Part of a small language model's weights.
Architecture: RMSNorm before each block, rotary positions, untied embeddings.
Training: a variant of Adam for these matrices, 411M tokens, 6266 steps.
MLP neurons of a small language model. Each row is named by its layer, matrix (gate and up: input weights) and neuron, and shows model dimensions 128-223. Each number is 128 + 32 x the weight over its row's rms, rounded and kept within 0 to 255. Numbers have three digits each. A neuron's up and down rows have the sign that makes its largest values positive.
A block is one neuron, or neurons of one layer that tend to fire together. After each block is what it responds to, as a language model described it from the Wikipedia text at the highest values.

L3.gate132:111136208123164186093130086110120148201135142144163171160124134169111155156196073144152105162027127143115123090072135118081121150112131162131140178107131154205105098102110110123157169143151143098150144124136143142224078121145151150087111133124109129124138135183150136140162169120101085126
L3.up132:113105065081122077116181086226088084153174141149071123106168097110197096145093168048075138093092089082101110140121154138090167112171105200149208082115109119149115142079127162161117174110107176075186058095164175129149120145147156180140142126146106128155114168181077063136143126118149128198
L3.gate342:127134121149094134190126175152158085116094138099131164151148095166112120138119098162137059134122079066145126133170177104102130094156127136113171080113091110172139155105109118088137150127059193093126098119096098179121119166068155125078153192174164154146138111079093104177160146065128151106
L3.up342:087105149101113122126135139179111088114095102117184190189133116107117098140110162099158146132103103145138135164148166176108085163104105124090079072170047088112141103133125211136150160060119074087111088143112153167150171122168161123153127119162099067174101073074075155155117161157128154108
L3.gate556:119127128111116137118184098188086135125037091110120169167149164118072116102164153147224110157142134108140138167122114165119146132139148106160076124161086119173153164159177185076154110126090096161126168078142082127117123176116105124114120098121124150106140202168126101167040091151121157085
L3.up556:127179208116085125084116135088161153098167052128159132112133116113110132104116174108197164146107151130101156149121165134063159152142153168109101100112160163123134076143144093114090171166095059100142138109162118116141145092104163076151130124146128175088111150140125175063137092193109102112
L3.gate616:193150098161086129107148169157136156149171105147135161173157108165042105158115162106146087134114097090111111110170090130101118148113129157160128151116090121160188063123143072086133085203157116116159135146173109123156143169128142086106094165144123158077134158152018104116136139163102142153
L3.up616:126106122096136189071111133139169115108186098121111081085152113137112173106142128150165054105096139130204092110107145134124119153108104090147107176123113117133115177038173164120113165120058149157090098078109173042137111119077082148134095106136128134153196112129149149103090099130184133166
L3.gate749:163110124110109131179117167118138138146144131133091175133110118082120163163164135170074054112198108114145148136150120101106135114148123124181157137108164151177140103150083138028169130206071096121107157047102118095137079142088152189120168149172078081088133120142106140137120152086144130199
L3.up749:162160079104167134127150099113154119149136178126164097087096051195075051122148111203152130154157157131157147158114093123119145125160130141188084104117097118127157089116061171102166144146126103136141156074150059115134136107145146126134142128110133185074230169169156100120118111139146086115
L3.gate807:108102111154084175132104072115119161141136161126175135171093063134121123145154144140134144115103089080085168087108192119096097126128174124153131134128113138122154069127123114103115119128127171128136079086210120115151083094030140117142156200164120142162175128150102101106133141096123154131
L3.up807:129084076099088174210147107074131116083187131100125149104155171171150139078158087145083145129102167188187129136158078095129163081173156116138102144126107125081162138113120109137103179140076158103135138157121096151087165206134130146118108147159171145148130117162095166146125115153087100105
L3.gate813:145142101084030138096104076159085117114149103143176231136132151167112116158110175147173052139143112142133134102119114098062150160089129129136105113128057141179134070169097116109080080111122103112196181092061089140088136139150180132152077177214089131162121052093098161120111155139113074132
L3.up813:140116128130097116104150160180141170115074139158111119148142144100129135152144203146089113201201144142133081134127147179143129107128081159172113137140163176136163074116139133145128118091069090169087135150121159108226181107141100071165199144101127126095163167067095128181131231173188166103
L3.gate1001:100105099134160222180125127144177196153120108160174139114155147156103185148143160110144112159103129092160138101120108136057145128074120182173134102141148145177104181148065154064139079173084148157147105080152098152134151110075163152090086148136140124154102109069078142185110191102108147114
L3.up1001:102166118124154182146134127114217115169161129184140184068199080147114164099110140076120142116143197078121099092114099114079137129158120112138133125161170147139123115138120142110099096138147138109142117106138138159144144096033121127144128128117154090140103141124126145107164184115101098122
Description: Mid-word subword fragments. Second or middle pieces of words split into several tokens, strongest on "rit" in British at line starts, also m-is-fortune, l-ov-es, M-old-ova.

L6.gate584:095110112082076214092178092182092123177106113170135143116137163111103101137145167137145111140049140147186138129101126149149144101169106153131072110163108144109128097073125091118137123117077120113104170135173111105127127113098195069076159113094123124093170141153145142133148083130157094163
L6.up584:135122160131124124102189125125101066142114122156103169102145123144112083167122119113170180141195192108104101106147122198197116116099163136127135162215090115128114154153080178126124076096116055147150067110151172095170126162115142137136078128146121115131100099127169187120178170119109109101
Description: Space before numbers. The space token just before a number (counts, years, ordinals, scores), as in "in 109 games", "Georgia's 4th district", "for 1781".

L4.gate101:168111059116153153086079147143055101129129139147165184096125110114135159071126168155116085168208143145161174126094111132100158132063134169156107230090096086142087129166113142121096139158126204097112117146132158078093128120129045104113126145124138145204080114113073111082159113115145166117
L4.up101:173109103097138137113156145087135142112121076078152207067145120118146138112117148129154093125154151142127105097111118108082175201124123124146137188112114131218141164136106180096120157165116146110110125165162151142114172166133095033123160120158189152158079127179148106141151154129159160145
L4.gate297:146098124160114142174120132065083127178146141142085081136085188108074136090098084141174080165133091080153147082139096105149145174123132148150147161085178161149123127140084092124106108103141119120152109078134134061175186151099134120076075115098137157117051116167093044161157131151159116171
L4.up297:197166201146149122135151079091037130160114137174131109126102117124150083083178113111099119101129131158154098092044152062156087107090107143182141118100141106161119129108158119170090141150182147108100103081112117102153174107157110134145095094108165162131111176163101139042144117132125127163
L4.gate325:142075131159123108113084164084063098162121094155114128098043136153146145107174105142170080114095159127125139127136134131145104155151092156132181160132176112134169096106108162126139103120147108137119089193078162123107168074159159138101136085132078152113133146161120142139168189112170188176
L4.up325:161173093095160079186085167138158133109130096148121136109137133157136066118095138138101062107123124118052146118193222106110189103116103094135147131143157152181145103181152125154100111091117139132107122126110149082171118120084117096084071179108134109102132147125115126121125107097086112076
L4.gate331:145151142118150124151158168100091128115174067233133143186135204144118111132107098092122096149075108158152135124117146116114111085146132136147184132172135109104148086136112067118087104140127115123111152126076135069162091140098101167112165157098173052131085114135133119110066142187115189115
L4.up331:121100137104196123133111148150112158124102155152094125132094126128146205136129108107112107170126114085107122093160149083124130109085184109174165156158112119153101136142057141174145117178138124161144147149174146119169139133104124139078123125126128148062139119125076088072107156131102125156
L4.gate577:124122116103165173072138142175106136134126167153157151135117143111129102047129196102155116075129100159092151146165099100124111091141128123160186086082164176117138116119123114089126090134085078150197111130180111035083126177138154185136135147154150119077138135140122123112136138129093135098
L4.up577:199128087116092102059082187139099139129108184090128134100114102140145159150150144150115145128107135098123166126077100129136077130153107107130159120118160093110166126141140062100140112109136064130117090178154128102110146151116152161079156084164086130111124099168154157184113110122180136121
L4.gate607:144073070085159173144118138092081139137080081149132191160127160123158091151082127123090116156133155083119158153164060103113128110148141102163155187115092152198115159121149142098086092105135118143193100142172169095130100104096150099144108150092097069077115124123147134131099176103161154089
L4.up607:141089141137082136167122142155098174094109148130136093133105153088131176188135128133142140083086084134106111121175089155122096194104090110136063145147164143111102124144154145166082150098135122076123136178143139102100171104126190085061112085161162122147155089177139116098125069093079082091
L4.gate806:180067186149116125145070162084127106094108129123204103125136072130194154123117142163095034095069104094144132109125108147148118122119186132096089130118103135164062155126090087145099120188097157163078135107104099088068117081109098099103105194210194115186122092137183164080077077169109092136
L4.up806:205119161125130125155158161123102188113184100151155114143120123177110085166147214140084136123129181143139164102124101125102102152176139180168075063145142141114123144124124149128098079153156123175105182149111160048127148174102122183122099091137140196128154153098088123117170172130112111115
L4.gate855:132095121127087175165134189114180166129110074094095180184145112127083085112124122154174115137155134115119127115151111105078096170083153205140056082114088172136141157127100152119161096154189119159095170124101100105114124148160138079106083125135105126124129104109119151122089085091095112151
L4.up855:133148162123074105142159125076135157134151117139158181069118066105212150149102092195112152105165157148110081159181160113160152159145077146095081165108184153173166141129121164162144150110102075110116101126111172110099119156169164128096124127116175052118111098117153128098074162173098124092
Description: Transitive verb endings. Final word-pieces that complete a verb about to take a person object, mostly in plot summaries and news, such as as-ks, urg-ed, convin-ced, inform-s.

L6.gate142:113151103103084104131092109108119208121113168112105105124122186088144142086136101127142048127097149082093164144142132156179134173086140111156156129136110128173161072108124125108143097143116148084099188130111106110151134104125087144056090118109118146148123086138145097118084125156115086154
L6.up142:118122108136133075137129128122031105170097135196098211116099147180100146141115122136125120168056120093111139103152126069112087076135118203140125185097201105191111119066178176149119134171148083146164138098133093087094124126159157210120056094125132133159150112156176164111109144150147114077
Description: Verbs before their objects. Transitive verbs (often their last word piece) just before a recipient or object, as in gave it, giving him, tells Noddy, informs; also some table cell separators before names.

L3.gate10:129132158102143204143147075046167123136089056161158100106130072115138175147126096154121137096139125113090151148083119131128127146156104190153168128102151148133153095152117121110177111155182112073149082128139138110162140024149107131106099178139150109130151132105107135144115095090152108186
L3.up10:079120101106144102170133109178168067112149082158183153109116113126087091121094135106150095171107119181149087116174070133093186126114133109086070146171172106194133107115104097128106104173192106103128122085126113101145165141101133112147121147134141109185101168134073145154109127093147090138
L3.gate264:087178183068102130128171109187120106148126085201143146074128110093159159178162152131094145093175142132204118129118140143106163162111097159181129094153113118172145123117129123123110082146088099174099103056150113092133135184094130098115087171133105157090058151092103146139080086076106133157
L3.up264:080188139098146153169178094097128126136152119089085131183136117090143160144116100132141037122126160122174169098145143170132157120091108079169159093122107159142218159133088117058088103087113086115073147127125068083103117116143115145171197140119163128107125125105133118153162149142059189125
L3.gate346:120085174149101125050108084122094184074151123097139063137152091077071161076094137143121146173179141149180137122175127116107144125078197167139117180111101143119174089122107136138096142168081096113133187163138126110164117107196150121096144138070124097119105132066161116143081132181116136160
L3.up346:139133140116151160116161096197102155193183200112104101217155180094091097142129167103136200096119113115133125129106127130126108068115128152174139102077117174106112055128078163172078099094147115164110114161146152110129147084105248148095155114117047179151147116115097092120159135167134092165
L3.gate390:174127111107137136172136091118111118163122106137136125099147134110151157131147095116183125161138107145116156158129155097106125075191139117156169162144095164142177066105105138073141113145100119070151152147139105089136139072078102119130149197082110167086151118137118102127103166104151115169
L3.up390:121146104139061120140085154125140115092105114078145121058121195120148169107052135148115098178160136166088151147168137192144085186145112132118194193146165147128133101102106086125128134126057120104125095136125147054132141136067128075040133113080122139140134116152140165102131169118088131191
L3.gate478:137127122122109135088136073155125156184115108160199109125145146117123160165136134123210122137107135096133145163131189103097165098120214142154183131094124160086121169092146145141095123167102146079135102121124139081220149082083119099131117179123062183153130172094116110156096141196111115145
L3.up478:145185178122125166139119114124080135141205130156125119119142136063127136081122133126078124111101103152098168080110129131127154156039111125119089109179105097101129106152112097096081134073121161172086056096094107117124138162089077142119096136130161085179100057125079158157190162145148135155
L3.gate489:117128146123107111091153135124092152080132139177169111131117170090108147120136133165130123130074144138109162150177088086151136114128076141135132208083138122142093132127103126118135123165057121114158153151174131114157150151156099160153144132101162148171154100142128098132114127081141068142
L3.up489:085140138110154131153148135119090118120123081166140157130136146145152160159117057105177178102119193152114134147146139142126145187139110188127142144081136157145129111118087117126087182120169172141116161152105120121161083157101138090106139130151145084144108113127096138154145103130151110132
L3.gate536:088129130114178140079156131137095220152089145178145162128123147070106121129137142157095131127129108104123142104148162132122118094140170126121155121027143160202172090118083149129051109173156116131103154112081111084140085079134162119145102183166117110181158134090122127132091095132111137093
L3.up536:224144117103157162118084143163080143094137114160114095085151182094140122095117167167052118063104105113200125081193099089142105139107169148108130151175125136116054154109152082145079145110163151139085101081106157171089158113094137084141180125112140078101138143124147101156102136147095137173
L3.gate862:149138125069139173173159164131134123114136034172156135110107150118185130163130169166219106115176105038193152162140144145111055146149147141092073126128126144182123137118100105106133087112126114127143115154113140094146064080125179145138173098163156110106099131139119138103151091154145115111
L3.up862:161142107149122134083167053113141097143189143103116110114177127136130137163120119167151172100073128168092102164165098070159085097155179103078143108113152169150107091107137145180163105087126168133199164117119084147102126067088152150193139093077134204135157124162151146084107095174161109154
Description: Space before numerals. The standalone space token before a year or quantity after prepositions like in, over, until, almost (in 2010, over 400); occasionally month names or words after in.

L4.gate92:087095101111118161066136076136123087165150113127154097139086198120115125050143125141178133109109121103101162115085134095147139133094119158114148092167108132145156142117068129093118102159146098113173121077086096093144148076144080064087125107100148189175169150129115099132160113168174100086
L4.up92:101150153113163118120084180087081166131117144113163112096181182144126085144089180133167112111108162120070133116095094133147051099168166177113107115134116076102120117084129081040068139068043229109103077110106062146094117111102130089155146118105218134130137138155127168128114098132141105133
L4.gate271:113090128100170157123116142172099060113100068124160158103120107155123156138108150143111169107181138108072159120129057145135102107146129139139176161141196145093218144179117126041124108147135079143139137131150101087165130133128162083114119122118122097106128092131108093122145157064073151089
L4.up271:124151173081123119137106142152143121111112133117182095090146148145159121121124105146083166128147123108155126150130174093143145162130174141102158150095117194177120111136122128091107105090075159093058111129155108132121133129137108060131142093157113091095178192119134133110081128163112127189
L4.gate499:166137105152130131151103169135091150177117102178165112139116166152116137146205126158161098114107108101121137129159169099084111100118173138163078101107149157191110113130078121119122093098087165104151070137149105124154145104151134129138126126088114121165125109124117187132120080110105117069
L4.up499:131132075089160136168119165120149120150134120061086088119119147103154100162144121100116171115072152150025133123111145075147112163117145112187110195143161134135075097072147080130173162127096104049124117121146120134151149117126146100120125080116092151118127102116130149059068160152114140124
L4.gate548:143101115101137195083155127147138116153108122154188148114138131183109146131129156117156137131210139145169136128166107104107168102146151151202105104153115165173179092145101144088119084144145148068143177081145091082155177103103181127046083110140112128079131117077104173165128183088177174132
L4.up548:147150150106114077120152127118159066156170112155153197086128081119103178154085133106150125147125166194139086126143137140114165091142101129150133147198133173143129157115119122140077123138176080047165136110125186092136194154074106096140082068137093159139132143153106163140106211135110150088
L4.gate756:184125135103076123200153118101140164149102076117135157126167153196176033157098090172148108139120112121135152128112105113116141134066111157109143080142085205111177138148103166106079130144124169098113133074100124086169114161116174145146134149109107070136123115142083181142114168158142111107
L4.up756:116156112152130124193170092136204127170121132158118061069120138148112145175162117168123133079156103150175159140145091151095141137136133098063109133113155070093158100079125194170102106109156149094153087105125133112120151156031160160114139161169140145147127124157071169169129071101154159167
L4.gate786:164134110205168140069147154134185160169133190105142110155106145202082166102185119175133084170115096107194146132124094119176128098157127133160143100177108146089090101162149151104132140157097096125117109139104148142123128113104097115148125148118109147124148064127149149144104105150139095176
L4.up786:125132111092166152057189111097121175093133103214200127079183159141084158104114127206112157110082115175162151103195130081140094126166090137116199132102096159148130132130097171084095174158074116129125108134173118118099154134187087171164162095155040099149125104184033134119136080092082120181
L4.gate958:168145138163143170088113147084097126156161094143164052149112112131108055099114112169145163130162140140159145117111099124170136072140109134198159106122130123067173095114125133127184159199072104145122093136104099157104111044090140127093146141135098140148108110150177153100197141132111163124
L4.up958:111114123092198124120084130074133102197133185152145096175091135119105160136097111144119107101168145147130162190085104090171171154072088083168142103142145131090066161186119154133062174105120107157122091152127110109129158188095113099128130147099144227135130087113091043138170114122160110108
L4.gate996:125172104094140159172189069165130083146151099142114118092158133105100100084115191145119136123130079133134153147088122114106129125108057113122079140144134092052130122140126174115153116140057123116178144107155086067150141145086122153111087119139090131129220152122096107144116102073182172167
L4.up996:127157128129156159167154110169167130154117115164160139111137189075047154117167162115126161082118184143106126120119160150139157167126091116144117116195130108139077161133092156174116144161044090165134161078109044102171161167133150167107120055196099139185142138139120118137137096120163133115
Description: Before a year number. The space or first digit just before a year, after a month name in dates or after "in", as in "2 September 1978" and "in 1148"; also "of" after "University".

L3.gate188:150134155134146108161111104114081135140121092101148117135093108115174107120107090121157023082129087106102141161137117158124099150137098164119142129102156122157146110130121107179218108095092170077083109097182169062097075095122183121072152083121151156095086064144114126097122114142116129150
L3.up188:101113109103148178110081176133086115128137130163156106200105127113095139052130095119178085142100136149162162155108126087074094190199183171190127159091121155126136132107181192159135135166146089101109185154116091166135216128080161129116072131121067142123147081104092126136100184206150056123
L3.gate327:097104137152123155123124117119060191125078091164107097183171136096148100141125144143139130151119071121140113132102158158086136188108171137170127121124156161162108077199095135136117112138120182083100154109112127131091118072119144112056102179116213109092161117119126100140121095126116150191
L3.up327:153095130110103177103139127087140122162119134104162133134116095122123147111152112083087098107137117099110166156082102069140106176189127101114129084113116174186121147196106146117145094120164185146126158086145092118129146104137108117180176109157146112180124174124126114145199161128106133170
L3.gate345:152145123145096135143150123154124156158121175126146117117075124094148146098108154193100126141106122132118164120149098077123126140081132114149120153155081121179140113193140111084162058081160128089118215176163088064127108157082092100149070126125142131142117138075103138178160136103113184179
L3.up345:179142088119173144176140157124158153127091104152109074089144111085192151107114107104103147121159098153100116164148125176126122128120086174162207134140101115116089113113149141077100098093108136124156081131111165089093140144087119151108020158124165097085138148126118094103116078094138128183
L3.gate519:043140104080143159096133196081072139101151131189184179170138105084114107148143139130086127159088133130148142082202092122212106158088069136146108122140136160138114077154117094107155110085110121200119157121076148093166112152111170093132164120109075131109065121120134144149125145100083091122
L3.up519:121131131170149105163095131197209102125080157117129161115125206094105154133121120146149135140120136132163111180134131118144180159138147138117134174101145116100074109071145133103099098148101133136120131060076140127139184160104100094149115147158142154125116200130100124158151142195158097228
L3.gate591:107095131155153148124153151124092091132116091141152197126111133069167166124154109164081117100056123162123136113139115110134169111141096141106170189147155142151182086175050129133166082170171116132087136120158127117192128102079150120052118123128198173134102080121062063149178123093159132121
L3.up591:116086152144063169136162112142150142065123149094141101139081157054160134079132149097072170135094148098165121114097170174146125129142128128138151186093160149119075123086176161111096152100133145161111162152204189082121107074098183104142201104172133100093114114097155133118121184073171147119
L3.gate594:121098121095128141112126131117040100158102160143159182140127123100140116083135133126130082139185012115089138128110136055132174104126063171100129107141086129115094130125134188132100109129101145130112149115176146095119161125125102166154092165091159143157063092181099111161118143091145159121
L3.up594:101160128108104104139103158145166150151123077124131123130107171152159145135121150092080093150095056137060140088161159114127126173151161160165111094174107175154100149146082194102164166135111090063104163129128136171136121175128145088156166117145100155156138096169110127119161075111138139164
L3.gate653:125149106125123143118130121167060101153092127148151124143078119148199128121151119164153127137098077130115162140153125128124109136088105163114125166118146149134116133115161180114162044106115155153084091172124153147096100046135104188136134107092150160136156036186059098182187133094133160113
L3.up653:108136082112153068116073111114144147136119142136096200156091130094186111154074088118166130130187127091123105107160090108146147170146118122133156135177179183172111113153133164117137094127164134151118122140111179097126127083189168195085044128108124149075123139084074122140142145113136135176
L3.gate820:093109153125195133104074111180084134107153088179166127212102205077147152171136092152189070086133113153139173141151140153061178111115123108133163110109100100140137084111150117074126126086118119090166097143116123099110094124142103142138166138132140133145170092131144137182083119125184119077
L3.up820:142088131144158139146137161110114172118140105080117108156163127107149103146151157067105067049127133154217127148083078121119156133043119120180194128117115131100131129158155156107125128103137118143113153128140092117116132155156138123157135169156083123142181137086074111134161180103114153155
Description: Verb endings before an object. Final pieces of transitive verbs awaiting a person or object, mostly telling verbs (in-form, t-ells, told), plus helped, merged with, and year digits.

L6.gate647:208066135137089079114148133135133168102156131106062051168152135090182126079147151119115081112124102125128133115149110147097122165102101165158126132101101152155096135104080122089102106095105094100114120117104101115122177083110098069144151163069109111140185123111086160142092073129151110187
L6.up647:159090085176114147139126137055161125100194087115087089175127130153191180071128133109198135108097114125155116092084124162102137128169135142141188121089120147114096056166084117144128159104201129087121100145094152160160163086103145150137088138160110141108175133126060140163059119103160181099
Description: Mid-word stem fragments. Inner word-piece fragments in longer Latinate words, just before a suffix like -ation/-ated: prep-ar-ation, releg-ated, assim-il-ated; also score digits in tennis tables.